MLP neurons of a small language model. Each row is named by its layer, matrix (up: input weights; down: output weights) and neuron, and shows model dimensions 16-111. Each number is 500 + 25 x the weight over its row's rms, rounded and kept within 0 to 999. Numbers have three digits each.
After each neuron's rows is what it responds to, as a language model described it from the Wikipedia text at the highest values.

L10.up828:519536514513535501518479468484501539501553533485488556513453467507516483487489475499513503493480481517452513497475509465495478510514554498515482481456504475506484500539467499491470487511481500525445492488529498507526503439519503534495508515516484472481529515488520523473545502499548510513
L10.down828:497481519513465515498534523510472474540464466464522500489487501534493483515543456505516511515563506492494514478481511531483525510510499401547478550495520566508469456486517478520456512535507502492531512454516479493488464503488495467503501514515500486507495523470496527524497523534480542512
Fires on first names or their word pieces that begin a person's full name, mostly non-English ones in tables and lists, e.g. Fél|ix, Nik|las, Carlo.

L4.up907:492539540500545499516479510483466488506534467476522511463515504516448490491478442488473491470494477513514496517498436477429536511467519493494488515497516466485506487546534523500562489490481474531534487508526524499540512504523490488498513471501435477460515491520490483520481475479458473500
L4.down907:491526522530532502484484508521525484477500540512465511490506526502476526442507528494478541490463516468530479436493524534576458482527510429511500487480513496499488511518452528501489505552476465495502490457519507489484509496462495500490492520494496497484510491481513466509512539508518499468
Verbs and adverbs of movement, direction or meeting in narrative prose (moved south, sent back, contacted, evacuated, return), plus mid-word pieces of foreign names (Itas, Licinius).

L4.up987:482478469496490475508493463510452528484477479474518492518490479523427495525463491473514521495520468513484521487556477489493519500521506478510514533541512478510518482457478517505507527481525540504457490526497486495538525488523501471498543494477475521481542470452508501470473520485484487497
L4.down987:487488510513483495505484495499500476478513560540493480444463481478514499505518481534535449548524526505530515476496487526500507523556412480475533528487490484469510522510494520514499505496453493502483456502521480486484496502478511521491515512475489460485486511518530479459501475448519556515
Short abbreviation tokens or opening word fragments, usually followed by a period: Jr, Inc, Ref, etc, P.J., also table cells and headers.

L4.up501:502479497597464525521456478506511477471487486481486526492491477481541493482487525507480490500502468545487499501522493508535522487497497504447526513471490506507464490475446508482472472500512470427502504482494487499500567500494463483532530514489512498443465513497487530455517478458513534499
L4.down501:503523505454493492533468550502512522513522476511494475471501488478484513513525513484474487533487489511492528479525457494475468491491507485549473489547519507523512482478507457503469518515457504487500505510504528476501473501487531546516485490520484504535480513494510492475510474521468525475
Given names and middle names of people, or the pieces that complete them, mostly in credits, cast lists and roster tables, such as George Michael, Julie Marie, Beatrice.

L6.up1217:533533466528518511460454516517492499537510498435519498490491497462511483507514502476506554532539487466502504526499517536465467485491496449542501523496493528478462488479463498515474534494512500530524470502452511466500523498526494498510488457462444480527511506521502545506515535463507496494
L6.down1217:489498501489511495510501503475487534495442485504504524535433519571494488493493459518530445504481520494482508480491487528507496496489440569462505538497473486512510511488514528486520419492517484491539470498539472440472480458523511509461521488527530480521488507513506495529522511535536491482
Short tokens that begin a longer word or abbreviation, such as att(ends), F(arsantes), Inc., U.S., Ref., plus articles like an.

L6.up206:490481509499452508515546449493549509518525470519501531509493503501507518481508488518528490507498494456515513472496510516492558487478481533532466502505506485517447485479500496466515467486475513490497500517543492528483507523494468522506511473521496496528523472504522469471481521499481504461
L6.down206:496490530481500463517497502485522501508502496508521518480522500461516541520542497449509502494484505470541502525520542505527500497445488505496481468495542524504495527501512469537499468461484469452488543502513511530495526503511549489472503482477479528479536500478448481503502455463504461473
Spaces and digits that begin numbers in wiki tables and year ranges (| 23, October 29, 2025–26), plus injury words like knee, injury, trauma.

L6.up1157:468486510484522491430499475550543506512509483502471500532513509555527497494484499499486466494568513468500518485513496514506494473488516530479514457505484533461499508494507538510494487505516490471543507492486521493502491537517506464496484460485469497544528484511546502548491528502467510475
L6.down1157:495506483539474517556451524497530488504506494488452525488482440541538516490478495473466500475464529470451537496483493536458534531496529480488506472514477503509497496495512521513523482502491483463486500518463518518463484549455491517540549510483508481508500552505488485511444503499536530499
Fires mainly on dashes, pipes, spaces and year pieces inside numbers, ranges and table cells, such as 20–6–4, 2006-2008, 26–28 mm, weakly elsewhere.

L10.up771:496517492471486504585512509506537488508472495452472522524519473543538512514483454498506475524483473508512481507515467463543482482507505535484525469489491525514485497486501508483500502476560487511440482502552490496506495529486496465440488505496522484490455502482522568543475536515528443506
L10.down771:499498486492431531504493507507545498526495527527519524474516522486508473527486534526462511440519486505473508497488529531519489471500494412471493509485491482492486495504511495510504512465463504442527511532506543519514506500504504503523467455479470508526549508504474490471500522479517494493
Prepositions (and some verbs) that link a word to a following object phrase, as in "fourth of five", "meeting with Putin", "between 1882", "scored two goals".

L4.up1181:514544506499537547506488498549456538511462540522474479493496447511481530488487437515500504440465558477511492471474456495450472508517540505495504500553465528492543496502480472506469477462510475500515475481498457465490489521482469487547489525523472512477488524474501522510530510512508462501
L4.down1181:490551516494510486480528512528515486522472491457480511495557491494535509507473495515493502498475461526518513517529495520527472493510472490486459534499512489471476487537500471496515528491518521498485469508505456495496550524539499484477463528481474550473473517528564473522524506465463485523
Mostly "of" right after a quantity word (one of, some of, all of, many of, two of), plus quantifiers themselves such as other, most, several.

L10.up1713:515457518433481525517532500492473491497488510528518488487514519516473462511501510536523510496468490493497477525485480532492521478461498539482472544488449508528497497536499493534487515476503486531485484546508541524485472544501480520482469521499520481486533497514522525474459459477479507444
L10.down1713:509484477486516484488470529492511526512505492473482495480468481489531512525495481490484556502520511497512485502526538476476484514488497443483469513531506467511448500449524465480476484502509494490482540510536482499513503495493520552507500455477508511521460519495518521522480537508442521512
Decimal points inside numbers in data tables and infoboxes, e.g. vote shares 22.3 and 40.82%, lengths 9.87 m; also country codes (FRA, GBR) and number-leading spaces in racing or chart tables.

L10.up1523:489491512542523489507498508528509519521490515493492511536490473500510547491497493497540562557471504486519484452503491491512534504464473497507483488518525494497530482503480458511483488499512501535469469527515480478486493529499475512513515504452517474446487489482449484515468468489499452472
L10.down1523:474484490491520480551511472522486482517451469534472472487430499484507504549525491488536496527480488473483475437503494472510507537487521464507462512494447506477525440482478532494534546551470471489536481468478512524490491520436527506496491489487548510535547523482473465535495523501513493508
Given names (or their second word piece) starting a person's full name, often in table cells after a pipe, e.g. Troy, Stephen, Lee.

L4.up1070:486515514513533502494551515503535528501489531524487472483517534548511548503482468552521489512504510509466515495488467513517461531505508522482516532449468493532499507492515501497436511541510475549467495536494500505525513470476482440478425532525452511462506543488517489540495500483476539489
L4.down1070:506481501494419472472468495498460487558515509431497566512499487493514466485533513513507522489474518451472491518491462544496475542518448498550505472515506496480490454476493527502489475510487481452536530472483529524476505495498490487493468511457494502505473484478491522499490541505498512487
Final word pieces that finish a label or name inside Wikipedia tables, usually just before a pipe, such as Rebounds, blank votes, Hard, doubles.

L6.up710:533480530476537527529494480458455502505555482485511565512503530513489487517514456536533492471504505549500510522499506480481513504482477493499522506456520514453479497536494512491486483469488529518513489482492493512479476473534501514515489509469516452483547515488495511519507469500500510491
L6.down710:519503520519489514480517458507487483495481498496468484500455475519475508492472535497484511502498479484505478501518514479504499492482541512503485497516481532568512462455555523467476493496521481465471479520526518498514500508461508535526527529531484510495464518487496480489496536480500512474
The opening or middle piece of a proper name, acronym or designation, such as Cl-arence, AS-L, CE-PA, or the space before numbers in Grade 1 and Squadron 8.

L6.up645:498503486483467511507456477481498510496483483457505448484497521452520496544461555475523460502435481539463502557463492514491445469545530501511501516511492468491512467475485498556485525519547465514502515471470514509477530485527479516507469503482507516474488504534574465511479502524452443515
L6.down645:489502464525497435549519487514509480501531518506462493488513510541518478503494456482459513485493509501544484475488510464522510521492467509480521452473511514450446502480498523490500553457482528515499531513479506500525482501491548528491556523484518499491494465513456500540502470507493564521
Commas, minute apostrophes and pieces inside names in sports scorer lists, stat tables and credit lists, e.g. "Mitchell 50'", "Edwards, Randle".

L10.up394:521504469501524447484494482513503485493492478552445492498505490486499510483478525547503532515501497478509507532513492505529526433497513536461505481453476525518461498461484552514525519511451476483541520517480497476457527537479465487514508541500540534490489468476518478483512469492473511512
L10.down394:526498513478469525512491502512479508523501507474478516492477503499495515509498502477536491510506501541481505506455518503493479484484498504497531495488509544459539468542517460503494513556528498503475450435524471486513484492532498494473494471478443505502518538485487541511464467510451459490
Mid-word fragments of South Asian (mostly Indian) personal and place names in film credits, cast lists and tables, e.g. Ram-an-athan, P-rab-hu, Vas-ud-ev.

L10.up1238:512517512547458471482521531511482482529445524501503542498477485483477495507474503495511510499521464499508494479450534538490513496458498523495553487488498461504531502487497499448500504530508500480536502537486519489501488507475536461498529518483466478531529587528507551507504462481503479499
L10.down1238:490463501469495471517505503501514487503480492487494523518515464532563500478510458483512467474473511503500504556493488488534537522475505549476489496508494503493551502520489493514503491498485486492509491466484497530517507460533531527521514506471522499510501470470476484490465510590541505483
Tokens inside tables, lists and infobox-style data: number fragments and spaces in digit sequences and track lists, plus "Review scores" and "Professional ratings" headers.

L10.up493:517435465459465503533483512530489506475507521521460502531488515536507540499489523515528506478488500524497499570489486545494508525474472500484500520533484498503449502464474532523513486475522519532462487537479471502509504493511466515465479539512487554458497451522539497452483514458503499513
L10.down493:469512505506523487496537475524473496517481494511516527501511534521515509460504513462510520517478504486481488517454490517471503506469507508436515456486497502459513458483489486540466455499533493485540488500552502489466499517526496522458474557537479479494510458543459481518501455509471485477
Middle pieces of dotted abbreviations (L.A., F.C., U.S., p.m.) and Jr., plus opening pieces of split names (Sig-rid, Lic-inius, Ar-juna).

L4.up1856:562460517505483480513460513456474482498494482478478520554504518483522503481476508525477484492495537518531495528517520506485532474490465475479482485513517513536465504474539494484470519461508470499488527488485524506495536445493486484524512494493528488519531491444524444480449505471496532516
L4.down1856:508472509517469509499499481446461483492523524494559485495490466495510499482492491513477506488500495547443512473534537523495493493509471503527522523503498503476530466511487446511476484474472478527532470543484520556496508505494511512527489497496523508501518478520477516497537509542489456519
Short word pieces in the middle of long proper names split into fragments, mostly Indian names (Bharath-id-asan, Dharmast-h-ala, Adh-ik-ari), also other foreign names and rare compounds.

L6.up994:456515507507515497493510443543515463489500458547511547508479520556496480507497483517490482517462514488501497520505489499511477504516530459514475537485501508543502517459525500486525502536490488518510506472525491526540527492482505469490534505492508492510565513484528492535479495474486464497
L6.down994:475479473520456525523513505493527548488479482481497473536482491533507489480508485495505462473520544513513473481463490483543472502510480500524504525462534495550500508549491502480493536491515485550451542549526490465539494483506512552492477478533503491508515486522483545483496533530506491524
Verbs of capturing, wounding, killing or torturing in war and conflict narratives, often word-piece endings such as capt-uring, tort-ured, wounded; weaker on scattered table cells and place-name fragments.

L4.up1333:489476513496512506524467531492524507527513508534529456481548543472547467497481478492553476512548491528473530523475460452507495532459521507496473513473495461472501507509505521456521546463474500481519515507511495495500484505503481482489459479527512546504514514520476513509476477502485513514
L4.down1333:516517532504517526495439544506504537504490535504530481487548485496493491497488496510504476524514556513493521536488489424473480532526466430508502489506498466519489499461512491544470525452507471469504507487496499517525531537467517470503487464525474493529493504500506529512499539528472509509
Fires on interior subword pieces of rare or foreign names and words (Hez-b-ollah, sub-mar-ines, Syle-pt-a), and on table pipes or commas after a completed cell or place name.

L10.up818:517496541504448474482488459495491483523499501497524457476538535511531521521536508473482462453535516487518543515550489496516484493499519505512507452491517468469459536480480513501455515479472503519491493549544514532468481545499469517476488537459525515492496460511488480526489501498493497487
L10.down818:499483499567521517491494470512468573492456511474472496505468512532467485517485450517472473505540486503518520522535506514513518488477520442501452485490473492473551476448491546507543503524515532520516495479519497479532503525508506463519502482450465502487525450516484483517506477483516530505
Early word pieces starting rare or foreign names and words, e.g. K in Kafr, Hy in Hyundai, Ak in Akhurst, plus table pipes and spaces before dates.

L10.up471:533463505496467499500546475509524467498492519574500533510508491466493524532479505499507480466464514498465473496467488477499514492518579479524463512483547495502523525536496499501518492544491497479509493473502526478507473514491480497508519526522508477498527489478478499490478466486507480508
L10.down471:491480456459490467496481477463468511549520480487519511533535528469482502458483544512515523517513519536472514517505481503529523511510503458476489495492522515511516520508516483482509540543526497452554531571523503493517531521495510476510491516512531488538522503548497544478509509512476545497
Main verb of a clause, often a past tense or participle transactional verb before by or an object: owned, bought, left, founded, captured.

L10.up972:462523483489524488465526505556514507498501504475523524451475519482519518535473503518522497535518495514512450501504485504472497533478498489527483509500504509519498511552495480512491524518533477564486464459538533515514473540470483527510486465532500484514495487540501496544470520510496507491
L10.down972:563498488546526472506476447443478503557467506538482522518552481499508492492520512487463505480462499529517500514471512492482500474477510445515511507501516476528507488471473547487526489540510468480515484524480472513486470495527515465538505502513513513503477487489519505482487516473508517466
Word pieces inside rare or foreign proper names (Rik-man, Bindesbø-ll, Don-key), plus apostrophes in minute marks or contractions and initials' periods.

L6.up727:503499504466438478498527506486475478513481460470526516540461520447549461459510477483510507500497520487542542487491497525489550513518489507536539492545484409499526485520523486504525539522516474487498511501466535493509457480508501485455491525518534449490491475459481503532525525484480497553
L6.down727:451512468516484487515470484466462484546490559460483436479469497521473502556503537507490473445478504525521507564536451516490472501545533474536496462540482506500518500484481517503496487500513480529500523472480484524456512490498518492526520477518524461528487485477489500491573502555498480537
Percent signs after numbers and aggregate words like total, most, all, majority in stats or tables, plus aj/ag pieces in foreign names (Najaf, Panagiotis).

L4.up509:488520461513463512488536414513519497526456498492518490510498527472517516485472505514504550499527465474509451499507491487480502527495550536547486514525447548474494536496496556498505494486457506503498490530511497516477490549518471472501527511498498519526526484499492528493528482486514480519
L4.down509:488545495484470500512481506480522506524499518514506514509516481510467499499447529510517515485545520537530482505500451509491510508501475507547488504475502495510514475491481529507500522530506511491459475475515516519521471513510501527518512515475461483527499509488504495534484520479496496520
Space or table-cell separator just before a date's day number or year, after "on", "from", "Died:" or a pipe, e.g. "on 7 September 1944", "| 30 September 2002".

L6.up1763:533512472512484533487480498499485490441485501499496499476482506460525521491510505479518490529527543527522465476508506477488464513482500518477508474516495472454458515464490473507484469489518519510493469534485508509507467483502487533541485525529519521512479544502518503484480481524473450528
L6.down1763:500460530520509558512493500477482519485516491496499465485474489528467500494486473513487479476487516490492511519473475501488506496484502536490522560556507495521478539489543508505550463493529491532571507491547492481472506480546459503487452474492515526512538515545481520511517539499516457510
Fires within numbers, on decimal points, thousands commas, currency signs, spaces and year prefixes before more digits, e.g. 6.2, 11,576, $20, 1955.

L4.up681:480460494538491511535521463541460532491488517512489498467456516480458472479481477552519531536510511477515461509480516524530486502526474465492492527457518523466465461488434501479445521504483508473520482500492474524545505480516471459518495467450525522501498550514517484536505488476509466538
L4.down681:488494513533499525529534507549505521504508485482474526481480508479498484505515487499522478501519484510491488525523477510525484487541467429518462493476496487480492494454460486484501517479467526480542471536474464533497474517525533465466489531475485498500518506483477447507484488516473502516
First names or an initial's period that begin a full personal name in credit lists, tables and prose, e.g., John, Alan, V. in "V. Ramamoorthy".

L6.up1195:448450482528467516495487460520490508470486518516538461479510452496531494497514516496486537516500486511531510513494488481529478521475516517500493501525500484498530514501497524529475494521484476431495470480477517490508541516474517494485501476513494467479473555519505526489529511524542472551
L6.down1195:517548507474504488499509543500528513495523494471469535509537519518510490524476473488487513464498518502500488470499459545464532483511512536480495508497478492511509501519499490472512486446519494550477508470574495508500492524542451460510461501457506507557504495478535483502476491520485474483
Words inside fixed phrases that need a continuation, such as one of, either, neither, in 2022, take over; also word pieces inside names, e.g. Antip-as, Mc-Dowell.

L6.up1909:500497499526479507519505547530478490533520515508473528494450484540511483533528545507512525483513505480479495535492467467514503502451563486481483505476502531521467494516477529516528536510495474496496516502554459456486507466508473517525498472476490504499441499456456520510559438523520458552
L6.down1909:462482486492507499494517509556573489510522478516465504485521494503505567461488490504499488506506496536531513477488531510491495539548468497516478511510462480534517458480518474491499458494526502507519516469504512478493483490454529481531465541486508493466522563529476519541473519494512455469
Given names and name pieces of people and teams in tables, rosters and lists, e.g. Pierre Gasly, Marcelo Balboa, Louis D'Arrigo, often right after a pipe or country code.

L4.up1583:526511485506507533519508527459502543504445493548490516475486504495494443521499521520519465472523546518518466502511508503510523511530489510560484511518444495518492473508448497508526480427494494542483499508493487514542447545541519479471524514531501500478472489458480500550477469477522478499
L4.down1583:506570513483482499469547519478489500500478535507542536475510504500456523516525523508531486492483501481531522475519535536480507466513516492538416515497510513495536524507485476535523527499458539491462508505493449507530517486499483533487521483519498463475481538480490478535529471479514510469
Periods, mostly decimal points after digits in tables and specs (4.2, 2.4", 36.5), plus sentence-ending and list-number periods.

L6.up898:503473491479495508530491451518522446529538511494502482477498512550554477544489506469455464444495505468533552500483484497491515542510535515534517495481496471530488479525494527521491505499480463516500455481517478498458476524559496504516488534489518489488482467544498522521493501472494504507
L6.down898:502477506489507491505528449494483524486484495469528486471560510501536529511462475479497486506476477464495583518516502529522517508501511486499500488486520527497465485484467480554485521483501503530512466488512491542532540504518526501502497535491453476478455504487542514517464514425494470486
Tokens inside tables, lists and data entries, mostly separators (spaces, pipes, line breaks, parentheses, commas) plus mid-name pieces such as ou, oul, arg.